Part of a small language model's weights.
Size: width 192, 3 heads of 64 (1 for keys and values), MLP 512 SwiGLU, vocabulary 7606.
Architecture: rotary positions, biases on query, key and value, normalized queries and keys, attention and MLP in parallel.
Training: a variant of Adam for these matrices, 205M tokens, 6269 steps.
MLP neurons of a small language model. Each row is named by its layer, matrix (gate and up: input weights) and neuron, and shows model dimensions 64-191. Each number is 200 + 20 x the weight over its row's rms, rounded and kept within 0 to 999. A neuron's up and down rows have the sign that makes its largest values positive.
Before each neuron's rows, "fires after" lists the tokens most often just before its 100 highest values on Wikipedia text that the model never trained on; "fires on" lists the tokens most often at its 100 highest values on Wikipedia text that the model never trained on.

fires after: "\n", ".\n\n", ")\n", "\n\n"
fires on: "-", "=="
L5.gate276,216,202,230,167,198,198,163,258,198,189,190,213,187,188,229,219,232,174,227,248,165,219,195,173,196,171,184,162,201,228,212,184,210,194,197,195,190,184,226,225,183,191,202,178,208,238,218,217,245,189,211,222,211,205,217,167,149,214,189,237,183,193,143,194,185,176,230,167,206,172,198,166,184,191,178,200,180,228,212,205,176,202,229,217,216,171,165,161,210,227,171,199,208,213,197,184,209,196,196,174,201,208,197,192,190,196,218,201,210,208,197,205,229,201,188,192,200,221,193,220,197,182,195,202,203,199,212,243
L5.up276,218,209,200,211,177,227,210,196,193,204,199,190,215,152,203,205,234,226,178,183,174,176,201,179,205,231,189,220,182,199,202,187,219,187,202,203,208,223,174,156,183,168,202,174,204,230,184,211,201,156,175,195,199,205,206,196,176,167,185,197,208,191,197,211,174,205,186,188,194,221,168,215,214,189,191,218,175,208,218,170,192,193,205,163,234,217,233,210,218,181,189,152,174,213,196,226,234,187,224,201,218,212,190,167,228,190,195,198,216,175,216,201,222,185,174,215,192,179,213,161,180,171,218,182,212,213,152,222

fires after: " (", "\n\n", " \"", "/", ".\n\n", "=="
fires on: "H", "F", "all", "ulf"
L5.gate494,236,223,165,181,191,183,176,215,185,215,191,184,225,198,192,191,183,212,215,182,188,241,220,211,173,195,183,191,175,200,204,170,227,226,203,200,209,172,206,206,203,182,188,181,200,207,230,211,193,205,199,191,191,190,192,185,156,206,194,198,229,202,184,190,182,196,206,193,201,192,218,232,215,163,213,212,198,226,176,167,227,190,199,198,242,182,232,177,212,188,158,190,180,224,165,192,191,213,206,188,210,200,229,229,224,209,198,207,205,201,205,197,214,200,180,162,193,247,191,215,198,144,213,193,202,206,173,201
L5.up494,219,202,165,241,180,217,205,175,210,204,176,184,215,190,198,203,155,194,207,180,210,190,207,216,214,207,219,176,173,218,186,162,207,222,241,216,192,186,204,222,196,204,161,203,183,166,201,204,180,195,196,236,208,245,213,190,191,209,186,208,216,209,206,166,215,209,221,196,175,230,213,222,218,207,223,217,172,228,190,181,194,206,186,192,204,192,218,192,212,188,179,182,212,196,158,206,199,249,198,156,208,199,214,200,220,201,204,203,169,210,178,225,200,176,223,181,204,191,209,227,247,147,190,217,202,176,215,201

fires after: ".\n\n", " (", " \"", "\n\n", "==="
fires on: "M", "L", "m", "-M", "==="
L11.gate71,228,204,199,156,207,196,197,210,183,181,222,206,184,205,214,220,203,192,208,182,242,217,205,170,178,228,212,207,201,190,195,194,207,230,186,154,228,195,195,205,170,223,200,188,194,200,192,217,169,203,213,192,214,209,192,185,177,196,222,199,190,185,154,207,236,234,240,238,197,202,228,190,175,179,206,229,199,222,186,226,212,219,199,197,210,205,199,165,207,230,235,154,177,188,206,200,184,199,240,183,211,230,218,203,215,214,187,208,215,181,185,210,198,217,175,207,201,240,205,195,181,178,237,201,211,185,201,189
L11.up71,168,206,197,205,185,180,227,212,182,205,198,235,180,178,178,207,208,186,205,223,225,194,197,204,178,219,215,191,222,223,177,194,189,202,173,196,172,217,194,223,197,233,203,203,229,180,212,201,182,211,219,202,207,210,215,212,216,204,205,248,212,187,180,215,200,197,191,219,199,197,204,171,232,184,203,199,220,209,217,187,173,228,169,229,208,208,213,207,203,157,197,203,213,194,218,174,198,192,198,176,239,215,217,214,191,193,195,201,194,206,226,203,165,188,206,223,190,174,207,236,245,222,196,217,171,153,221,183

fires after: ")", "-", " there", "\n\n", " P", ")\n\n"
fires on: " is", " was", "=", " were"
L11.gate403,227,198,164,178,186,215,162,207,199,209,228,181,209,167,197,215,215,200,208,213,181,190,196,148,183,200,187,212,251,196,238,200,225,201,196,204,205,168,237,197,188,190,189,172,217,205,204,220,193,221,181,172,194,196,201,212,174,198,160,213,183,211,180,214,220,238,208,188,215,215,201,177,190,176,192,197,187,193,190,169,207,202,170,212,209,185,189,225,199,247,215,223,207,236,179,208,172,161,211,202,219,229,199,174,216,198,232,177,205,208,229,196,209,190,158,196,191,204,187,166,160,235,194,205,169,202,185,181
L11.up403,206,196,225,215,197,187,179,191,212,187,210,198,183,183,229,206,213,220,150,155,155,202,217,190,219,199,204,230,214,193,209,229,197,201,200,205,200,191,201,226,197,176,185,188,215,169,191,200,218,194,170,196,217,190,207,180,200,142,197,222,178,197,226,236,206,215,208,190,208,180,242,196,215,203,217,201,217,157,222,183,205,166,213,192,207,184,204,205,214,194,195,189,205,165,211,164,232,160,207,203,181,183,134,152,225,207,194,188,195,185,239,184,168,213,196,240,210,170,222,181,191,200,164,232,211,242,205,184

fires after: ".\n\n", " n", " cy", " ter", " |\n\n"
fires on: "==", "t", "it", "rit"
L2.gate54,204,199,192,199,152,219,201,202,186,205,230,158,196,208,165,199,214,191,193,215,210,230,218,160,186,174,221,196,200,188,160,207,192,221,225,174,185,201,217,196,221,181,209,206,227,204,230,235,219,212,211,193,216,230,169,174,191,205,175,225,185,157,138,208,235,174,204,177,198,151,204,198,175,144,219,229,179,226,208,179,174,196,197,210,200,188,180,201,191,202,208,205,212,220,178,180,232,156,230,207,207,200,181,189,203,224,253,199,205,192,205,210,227,202,203,191,187,221,218,172,199,205,205,217,209,214,181,203
L2.up54,245,185,191,176,183,182,239,214,197,233,203,221,208,173,208,213,242,181,217,218,197,199,232,200,214,214,220,202,241,259,199,198,212,227,184,220,182,188,252,162,185,194,172,180,205,202,175,202,189,217,175,205,175,211,171,201,174,220,224,172,194,197,189,188,193,173,192,205,249,195,174,201,211,185,210,212,182,208,223,209,190,211,207,178,202,183,218,199,200,206,179,191,209,196,201,225,190,170,167,226,212,198,208,169,180,200,202,191,175,183,187,213,176,170,205,197,202,198,210,217,201,169,179,206,182,217,234,202

fires after: "3", "2", "4", "6", "5", "1"
fires on: ":", ","
L12.gate457,207,229,197,191,174,221,214,198,191,196,217,200,190,229,191,185,197,193,220,183,176,190,224,165,174,215,200,211,204,217,201,232,198,205,211,219,251,186,206,192,187,210,194,194,181,207,192,214,200,237,188,217,196,195,179,193,175,203,242,215,191,175,196,219,195,221,191,214,190,189,208,178,201,199,214,187,198,202,211,182,172,128,208,202,195,215,201,226,191,223,186,218,193,213,190,154,176,169,208,199,158,246,206,205,203,208,201,189,210,208,195,179,173,192,193,195,210,234,211,224,201,171,209,185,150,228,186,228
L12.up457,203,195,233,171,172,182,200,204,198,245,224,178,209,255,219,154,208,183,231,173,160,211,228,194,196,196,203,185,223,209,204,202,234,223,193,234,247,252,170,235,214,219,213,176,191,194,201,187,210,213,191,215,180,204,169,177,205,185,198,175,197,180,204,176,222,186,194,209,175,211,196,191,215,221,172,191,220,205,186,230,183,193,178,202,213,197,220,231,183,193,173,233,174,226,178,160,202,193,194,192,185,195,213,186,174,216,214,178,226,213,190,219,173,226,177,168,217,187,205,217,210,192,184,166,185,213,181,208

fires after: "\n\n", ":", ")\n\n", "-", " |\n\n"
fires on: "=", " =\n\n", " →", " www", " Website"
L8.gate87,224,202,207,188,207,208,161,222,216,188,192,223,221,163,188,199,203,212,150,189,206,216,182,186,182,206,184,224,216,220,233,231,202,219,184,172,257,176,235,187,186,221,237,191,223,222,207,222,189,186,175,206,197,222,198,218,198,206,179,203,161,180,186,210,180,202,242,170,230,203,204,197,201,206,214,192,205,193,223,200,202,176,171,175,215,204,191,199,211,183,181,168,238,180,210,189,206,206,171,168,170,205,204,194,214,240,204,216,194,175,215,188,207,188,217,182,215,200,177,218,180,196,203,183,204,178,206,223
L8.up87,188,201,203,214,197,214,215,214,171,206,187,178,170,250,213,178,187,210,224,230,179,198,190,192,207,195,181,218,211,203,205,189,184,179,186,172,200,204,205,220,207,180,158,180,219,228,194,228,195,182,200,227,219,182,206,219,195,191,212,173,227,178,199,210,220,188,193,174,201,218,238,231,203,144,207,185,195,224,185,219,225,213,199,217,211,231,217,214,211,183,200,199,185,229,195,192,179,203,188,191,231,198,218,212,169,152,168,193,210,227,202,193,184,175,225,214,192,188,230,204,167,212,154,200,233,210,172,189

fires after: ",", " in", " October", " August", " September"
fires on: " ", " control"
L9.gate365,208,169,197,205,227,190,215,204,171,143,200,234,177,210,162,217,201,209,211,201,212,204,173,163,200,170,221,191,212,202,198,190,242,185,167,172,204,187,215,185,205,218,228,161,194,196,196,194,209,179,204,236,183,206,199,179,173,242,191,218,207,224,186,203,213,200,213,245,198,197,180,220,188,208,196,189,202,210,179,203,227,207,218,203,184,209,197,218,223,233,219,199,180,204,191,216,205,224,194,163,194,195,230,201,216,216,236,222,219,191,191,223,214,253,173,195,165,214,207,180,221,186,211,208,220,200,197,213
L9.up365,187,202,181,206,199,239,198,200,220,220,183,207,202,198,182,192,254,172,193,179,201,171,201,228,249,176,199,180,188,200,179,201,203,174,229,203,203,227,200,194,177,210,183,190,168,172,194,192,211,185,192,211,172,211,196,205,202,209,208,193,189,248,203,197,182,195,177,175,182,213,192,177,232,221,186,177,202,207,189,187,221,197,181,209,204,215,190,247,244,180,194,235,217,181,206,213,183,190,180,189,200,178,197,219,190,213,215,197,196,220,186,211,189,211,185,202,214,181,175,226,234,221,151,188,233,225,195,209

fires after: ".\n\n", " |\n\n", "\n\n", ")\n\n"
fires on: "==", "==="
L8.gate4,223,215,167,213,170,207,199,194,203,207,199,188,213,196,205,211,216,223,188,189,215,194,197,190,159,204,170,194,223,192,174,193,207,208,237,175,214,225,167,187,192,223,241,165,190,232,216,209,220,237,179,180,202,183,237,247,211,208,204,208,195,211,152,242,168,217,167,198,173,207,205,208,168,189,222,192,176,234,189,194,214,206,202,228,240,192,197,187,216,217,192,177,168,187,197,209,212,186,240,226,186,219,200,195,199,220,199,195,183,183,178,205,195,181,176,183,231,231,228,175,209,181,177,213,195,207,184,203
L8.up4,171,175,221,159,185,218,230,209,190,179,204,202,191,207,210,209,184,227,187,184,230,215,206,178,156,204,199,214,216,234,202,202,226,195,208,213,164,230,200,190,208,204,165,211,197,188,192,222,237,184,203,218,178,210,167,233,225,203,237,210,181,170,211,192,217,204,233,154,166,178,158,167,175,228,194,208,198,215,184,224,185,191,220,220,209,173,218,180,213,180,208,206,223,225,179,178,176,182,214,186,205,203,208,214,211,213,206,216,196,199,194,170,174,164,173,180,197,242,218,219,183,203,223,202,212,185,183,208

fires after: ".\n\n", "\n\n", " |\n\n"
fires on: "==", "0"
L8.gate470,225,203,207,191,166,197,187,255,189,195,206,174,174,184,216,198,219,187,247,199,220,218,213,199,251,210,185,195,215,213,214,188,212,168,198,161,221,215,198,175,170,211,193,216,189,188,194,222,214,224,206,208,205,196,195,230,193,206,188,204,191,219,168,197,169,221,211,185,204,187,197,209,201,219,196,222,181,220,178,227,203,205,231,209,198,171,192,168,185,191,162,173,194,187,194,227,181,192,200,178,183,198,225,187,160,199,193,228,168,201,165,201,240,219,218,191,219,211,183,203,217,187,194,193,209,175,192,197
L8.up470,189,191,197,177,201,229,189,203,225,174,209,208,202,189,213,182,222,189,206,225,200,217,152,198,170,218,208,213,205,221,184,205,218,189,194,205,189,174,192,166,167,204,200,189,217,161,188,195,213,200,203,173,202,217,173,199,163,162,195,233,197,202,203,195,217,185,228,189,209,204,198,219,250,204,191,201,198,212,231,247,224,219,201,232,215,193,216,199,170,190,184,212,224,213,181,188,222,198,203,205,175,181,198,191,233,211,187,170,194,212,238,195,217,209,208,208,201,231,168,178,234,171,213,203,183,200,192,186

fires after: " in", " of", " on", " during", " over", ":"
fires on: " ", " its", ":", " Cal"
L12.gate120,201,197,157,195,198,172,224,242,186,197,179,234,173,197,211,208,202,220,174,205,165,186,201,202,207,194,192,190,221,182,227,198,215,178,195,199,208,225,217,231,208,185,206,217,192,199,165,158,187,186,214,178,172,165,172,208,236,221,176,214,199,204,178,214,220,192,223,167,171,190,205,191,182,190,200,185,208,201,142,197,219,176,211,199,183,189,174,195,214,229,215,239,228,238,214,196,218,196,205,196,234,184,196,218,217,239,186,216,234,202,232,230,220,204,198,159,215,225,169,208,206,203,201,165,202,208,201,208
L12.up120,225,203,181,197,215,206,228,194,225,214,226,205,198,225,208,217,222,237,162,174,199,210,203,227,182,166,192,199,195,195,195,172,219,231,211,224,209,204,210,204,194,176,223,215,225,187,178,197,196,178,182,180,184,156,203,198,158,151,156,196,181,219,218,208,189,208,167,219,167,200,217,207,236,197,226,204,199,208,218,192,205,202,182,222,207,191,188,195,209,187,215,229,198,204,178,201,220,207,190,196,165,238,155,223,181,200,186,209,239,180,209,214,171,220,202,211,224,187,179,230,201,181,234,211,210,209,208,208

fires after: ".\n\n", "\n\n", ").\n\n"
fires on: "==", " in", " of", " studied"
L5.gate358,240,206,208,220,197,204,210,196,193,203,203,199,189,197,203,234,193,219,203,180,210,212,180,199,209,182,240,175,231,170,240,214,237,189,188,167,202,203,179,210,177,199,218,165,235,164,208,193,181,199,206,213,201,213,234,188,175,220,208,178,173,205,188,214,196,236,228,207,216,177,196,212,172,171,192,184,184,180,162,205,195,188,223,215,202,193,184,218,222,194,186,189,199,203,210,181,196,183,222,230,188,219,154,196,213,210,237,200,170,194,208,216,192,150,184,180,219,183,196,181,186,167,199,182,191,183,196,227
L5.up358,192,199,204,199,216,198,201,214,195,233,165,213,124,213,199,187,193,218,210,187,219,199,211,190,210,211,180,208,181,186,238,246,231,221,164,207,203,212,204,219,219,200,185,212,213,201,183,197,253,206,206,194,170,179,194,189,225,189,163,188,208,185,183,252,189,231,212,164,172,176,177,218,210,188,175,220,164,180,183,194,201,190,197,185,222,186,201,167,218,207,156,211,199,193,216,192,191,181,205,208,212,179,208,176,225,216,213,207,204,239,199,180,212,207,166,203,228,228,189,190,202,207,191,181,180,230,204,231

fires after: " on", " at", " On", " At"
fires on: " the", " Bel"
L12.gate207,212,205,197,174,154,195,180,191,207,184,183,208,206,211,190,214,195,226,181,211,194,196,207,183,197,147,183,231,208,226,203,210,182,198,159,162,230,217,217,165,243,200,178,211,200,212,210,217,193,169,227,212,188,215,198,223,205,197,240,254,223,185,208,160,215,201,250,196,173,200,206,204,170,202,209,207,202,199,160,195,199,218,220,207,186,188,161,181,207,192,183,202,221,166,188,197,214,185,213,208,217,189,218,200,199,215,236,224,221,197,226,205,207,179,186,178,215,218,190,214,203,232,204,205,218,193,193,194
L12.up207,174,203,201,204,208,191,186,202,187,247,197,195,188,207,180,183,218,201,209,209,199,175,189,224,183,227,197,202,209,180,247,191,178,207,197,209,237,189,201,205,194,185,226,225,191,202,185,186,196,184,165,206,219,167,193,199,200,175,224,229,189,204,188,180,191,207,206,219,181,212,199,219,230,222,194,206,224,204,170,233,159,214,176,198,170,200,214,227,180,219,217,209,176,199,214,193,204,192,186,221,258,175,204,203,191,171,221,217,210,201,183,168,185,156,176,212,158,175,169,211,222,188,179,154,211,166,219,208

fires after: " ", "–", "|", " G"
fires on: "20", " ", "–", "19", " South", " North"
L8.gate388,203,221,204,208,207,186,219,209,154,170,186,205,192,203,214,203,203,204,206,199,203,185,216,190,202,183,214,194,250,202,196,207,182,189,201,180,204,159,220,194,178,207,240,208,198,216,205,204,209,196,201,197,217,201,204,234,187,210,159,169,226,225,195,198,203,196,199,203,187,188,203,217,168,180,205,192,175,205,216,160,176,168,210,212,213,154,196,191,182,176,186,177,218,185,210,155,167,210,210,197,196,227,213,187,196,239,174,195,239,239,228,173,227,216,200,171,182,186,188,199,184,183,174,220,139,212,208,257
L8.up388,203,204,218,198,249,197,160,195,188,170,228,228,207,186,220,232,169,211,232,208,182,232,187,195,166,201,184,178,194,228,222,153,192,230,215,198,180,174,206,196,258,173,201,208,198,210,185,208,199,194,166,217,215,219,229,229,190,209,228,206,187,173,210,183,175,189,194,215,170,194,200,197,205,178,195,194,215,194,214,204,205,215,180,225,182,162,193,193,209,192,214,204,173,231,199,176,186,227,182,169,186,226,227,194,186,185,181,214,209,175,172,161,228,206,222,207,193,194,204,206,214,220,207,174,213,195,179,180

fires after: " ", "-", "–"
fires on: "20", "19"
L12.gate57,208,247,188,203,174,189,226,222,165,197,248,217,198,201,217,220,215,210,198,198,192,176,196,186,187,199,207,199,216,186,212,174,214,176,180,190,189,193,217,183,177,216,189,211,199,222,190,221,203,178,213,197,200,166,184,233,174,237,212,200,191,191,193,172,197,188,213,230,221,166,215,248,189,190,202,172,190,208,196,192,199,202,183,230,209,194,216,235,201,198,183,182,204,154,164,197,181,195,179,190,174,230,181,198,204,214,195,215,194,165,183,204,193,196,173,250,190,197,216,211,196,206,228,184,207,169,223,197
L12.up57,198,197,201,187,231,172,215,186,221,217,168,192,209,206,203,200,196,180,180,196,184,215,220,217,189,186,222,206,214,228,226,200,199,195,233,231,167,182,203,227,235,204,177,165,199,176,189,181,203,175,196,172,218,164,231,197,235,201,171,163,195,203,236,176,169,225,203,164,204,243,231,214,231,192,190,231,160,194,200,211,189,201,187,175,203,194,221,201,214,201,231,231,182,200,174,203,205,260,173,233,192,226,224,202,177,190,199,188,205,202,229,179,202,199,173,192,204,168,177,201,211,191,199,146,189,194,198,200

fires after: " G", " O", " B", " F", "O", " A"
fires on: "O", "D", "-", "C", "_{"
L7.gate378,219,243,171,145,164,184,200,223,174,189,226,192,182,228,193,209,192,176,207,232,175,246,206,186,213,231,201,190,206,203,222,185,222,202,219,171,176,211,220,197,205,219,203,188,165,189,222,196,218,167,205,192,196,225,209,238,196,182,206,209,208,184,181,199,200,229,212,192,202,210,190,241,222,200,189,177,219,182,208,205,173,216,198,189,189,170,188,173,192,172,185,194,205,228,180,198,195,161,171,194,172,222,202,228,207,234,232,198,194,150,217,232,170,218,218,195,177,228,207,187,197,209,193,181,236,222,178,207
L7.up378,199,197,167,201,165,225,192,216,203,195,180,212,174,177,224,204,205,196,238,219,172,206,188,175,201,182,229,185,208,195,197,196,218,183,194,192,158,222,205,188,200,215,213,196,185,177,221,196,196,178,188,222,186,186,209,176,174,204,219,196,183,217,203,173,193,213,240,255,175,213,206,207,255,172,197,218,174,195,213,212,138,179,161,205,186,168,230,206,182,190,205,179,209,209,192,185,194,191,185,216,188,253,186,206,199,205,235,187,216,184,223,231,196,195,245,218,189,187,190,209,217,198,206,209,186,202,206,194

fires after: " at", " under", " U"
fires on: " the", ".S", " ", " its"
L12.gate400,196,170,208,223,159,193,179,188,215,171,199,212,175,215,206,180,218,209,186,237,207,216,205,214,189,193,223,201,232,213,202,197,215,218,205,201,215,197,153,211,224,218,179,182,168,212,164,214,218,195,212,223,178,168,177,220,168,180,205,201,188,167,190,213,184,224,229,188,174,179,247,174,184,203,209,164,177,205,196,210,184,190,191,196,207,191,186,223,187,191,174,179,246,215,194,174,215,181,187,222,189,205,190,221,218,186,204,206,183,204,217,195,204,191,179,208,197,211,175,225,233,174,176,191,202,170,224,229
L12.up400,159,172,206,184,246,184,185,208,215,239,192,199,199,189,233,188,226,215,212,198,212,234,170,215,155,186,207,178,211,228,200,221,206,188,225,213,185,182,168,169,197,184,226,259,262,166,203,188,194,199,189,233,221,198,201,213,188,241,204,210,179,232,202,196,204,226,227,181,209,217,176,190,198,199,182,202,213,201,215,226,179,199,197,205,188,203,236,164,179,199,159,198,188,171,190,174,222,189,187,190,202,201,181,192,176,202,200,188,169,244,210,213,190,186,192,230,206,185,171,210,213,203,192,202,238,179,198,202

fires after: " on", "On", " On", " over", " of"
fires on: " "
L11.gate18,234,206,177,185,224,191,182,207,185,204,205,190,166,218,200,194,200,218,180,237,205,226,202,198,221,205,219,167,220,175,187,199,190,198,207,184,217,214,208,189,164,231,202,204,210,185,183,223,203,199,198,180,179,159,168,226,165,201,203,177,232,221,198,164,160,235,228,172,179,194,195,206,206,186,170,181,229,202,179,167,206,157,212,182,193,206,166,233,158,237,236,227,197,214,214,203,170,194,185,193,213,184,223,201,184,227,191,196,187,185,238,205,210,178,209,179,217,168,184,225,201,185,208,202,203,201,183,196
L11.up18,210,188,178,194,226,184,167,181,223,212,200,214,198,234,191,243,214,187,172,202,217,208,176,242,222,204,222,217,173,185,222,205,188,204,164,202,231,190,182,192,187,197,196,180,248,206,216,219,197,204,220,190,179,229,179,193,192,180,208,172,163,199,217,181,181,151,217,237,214,168,156,193,204,215,182,216,233,214,193,180,195,182,188,212,175,182,199,205,189,153,181,167,186,198,197,194,197,201,166,210,217,192,212,216,188,206,205,218,247,217,184,170,197,210,184,211,201,218,202,196,208,170,211,249,167,191,204,200

fires after: " in", "In", " on", " On", " No", "On"
fires on: " December", " May", ".", " February", " June", " January"
L9.gate40,220,211,185,185,198,190,203,239,172,178,224,183,178,211,240,210,201,193,218,197,204,215,216,188,207,198,223,169,231,219,197,166,221,195,182,207,176,185,197,198,195,228,219,182,192,190,181,217,201,162,173,233,205,193,186,195,189,205,206,205,224,191,176,203,223,179,220,208,220,169,228,195,186,196,202,196,198,212,176,186,196,215,156,197,210,237,192,192,210,197,188,219,203,234,177,195,203,167,201,183,249,211,205,212,181,200,183,213,249,161,188,203,250,219,218,193,226,208,202,196,200,173,185,206,195,181,188,159
L9.up40,204,196,193,189,183,226,170,203,180,188,171,184,195,204,196,164,200,209,160,196,202,221,205,195,182,178,204,204,222,187,197,189,223,214,205,222,176,164,190,194,166,200,229,222,189,232,184,199,193,229,205,168,233,189,209,175,206,178,151,202,187,186,169,236,200,220,196,201,166,177,212,207,212,190,183,230,185,187,210,196,238,207,160,206,174,192,195,184,238,179,236,203,187,200,197,180,199,202,180,181,200,192,187,180,206,220,219,221,161,177,206,225,193,186,189,233,239,208,188,221,191,227,206,187,215,187,178,175

fires after: " in", " ", "In"
fires on: " ", "18"
L5.gate8,216,253,189,209,222,151,200,219,163,184,223,168,199,210,214,212,215,239,194,184,196,231,211,208,212,176,177,196,195,202,227,195,203,201,136,195,208,210,211,210,200,207,188,197,226,174,206,210,236,168,194,232,181,164,164,190,180,190,211,196,191,225,163,184,185,182,221,190,194,185,220,171,186,163,171,201,187,221,174,181,199,195,231,204,192,200,172,183,214,237,203,203,217,199,203,241,186,182,206,214,214,199,212,205,203,233,203,182,226,194,218,199,212,198,193,187,210,193,185,185,201,188,235,223,229,173,174,228
L5.up8,190,229,178,227,241,168,211,199,226,196,183,191,161,189,201,179,167,175,199,213,229,175,237,190,206,199,177,254,181,206,204,179,239,212,172,199,198,240,211,240,171,203,220,192,196,202,247,145,179,203,216,164,193,177,207,183,204,191,172,197,205,200,212,215,240,213,186,168,178,175,224,194,203,198,196,181,207,228,207,199,198,227,189,224,214,210,215,204,201,199,179,217,193,207,245,183,212,181,199,197,186,225,211,210,215,196,250,176,217,184,195,196,175,231,209,176,195,170,213,234,239,184,175,232,213,248,193,172

fires after: "\n\n", ";\n\n", ")\n\n", " |\n\n"
fires on: "=", " Mr", " of", " Sir", "|"
L3.gate262,196,213,189,188,179,194,183,246,203,214,197,160,214,219,157,206,232,203,222,196,205,204,181,189,198,240,183,221,259,248,160,191,204,231,229,196,198,197,190,215,212,179,204,172,190,218,191,171,184,193,164,215,199,192,205,190,233,177,203,216,195,205,181,230,185,175,204,179,209,186,205,211,231,192,208,182,194,217,211,195,211,172,182,232,217,197,186,166,204,194,197,194,195,219,191,197,197,214,204,185,164,187,190,229,219,188,185,201,184,228,214,201,239,199,246,212,192,214,189,147,199,171,185,194,166,187,182,233
L3.up262,193,185,194,229,220,207,212,188,208,210,226,190,179,259,196,179,197,184,190,207,183,213,164,181,199,205,184,210,180,195,216,200,184,221,167,179,204,160,192,190,224,203,197,193,162,185,197,238,212,228,215,191,193,210,208,202,203,217,208,173,175,212,246,246,210,211,200,178,161,143,184,185,201,189,196,196,214,168,228,198,214,199,177,191,201,191,183,214,190,161,171,202,247,234,181,178,190,166,164,172,190,196,146,198,178,219,200,211,195,195,223,192,214,192,199,182,200,211,186,208,169,214,191,193,215,177,208,213

fires after: " |", "4", "3", "2", "5", "1"
fires on: ":", ",", " Length", " Score"
L9.gate259,213,238,202,161,217,202,241,208,218,171,218,213,212,212,182,190,226,184,192,179,214,207,194,214,193,215,194,193,194,216,208,206,233,219,189,203,215,200,229,165,208,171,201,208,187,173,214,157,218,193,223,212,213,198,180,233,175,224,187,217,187,162,197,214,191,226,226,220,187,194,196,235,166,199,210,186,198,182,211,213,236,193,178,180,187,228,173,205,209,199,141,193,178,191,214,192,148,191,217,205,209,209,198,200,194,195,192,186,206,190,217,198,200,205,184,180,210,228,187,196,234,188,206,182,193,169,182,197
L9.up259,219,207,216,223,195,195,216,178,227,228,187,195,218,188,216,185,180,175,215,173,260,197,218,172,173,209,189,215,225,177,218,243,153,226,220,179,210,214,205,230,199,241,222,206,207,201,228,212,207,216,179,198,163,214,189,196,217,212,181,189,197,173,179,167,216,208,216,188,234,189,230,175,179,210,209,221,190,178,173,159,199,183,243,187,183,214,185,206,173,223,183,212,201,190,200,193,199,193,175,206,190,178,198,189,180,193,203,212,223,226,191,173,159,174,164,220,232,192,201,204,192,207,181,182,196,212,190,189

fires after: " July", " October", " August", " September", " January", " May"
fires on: " ", " |\n"
L13.gate209,227,195,200,185,191,211,198,222,215,207,195,247,229,176,190,211,219,208,196,206,198,165,179,187,244,177,199,184,190,214,216,182,229,206,197,182,203,192,214,190,183,197,237,214,185,201,162,190,224,204,178,215,188,212,182,204,203,204,164,181,201,200,209,207,219,190,218,227,186,178,230,189,194,233,197,188,205,168,198,188,207,199,198,192,181,238,194,187,234,190,220,224,199,174,207,175,210,187,198,209,188,208,175,218,233,174,228,190,190,182,204,237,220,249,187,184,202,197,188,177,204,227,213,214,221,203,217,209
L13.up209,205,202,231,135,195,179,160,197,192,227,204,204,175,176,212,194,162,223,201,190,203,173,241,216,199,214,195,193,190,184,206,195,195,193,209,229,201,201,204,182,190,214,206,185,205,211,201,205,210,202,201,218,180,199,226,176,205,204,226,194,230,201,222,198,195,211,227,202,172,224,238,171,189,209,180,168,216,191,201,182,193,209,173,203,217,197,213,195,247,222,153,214,199,198,194,209,185,174,183,197,179,202,206,203,212,159,231,196,210,182,202,218,217,219,184,201,180,191,191,245,218,217,190,261,173,206,216,175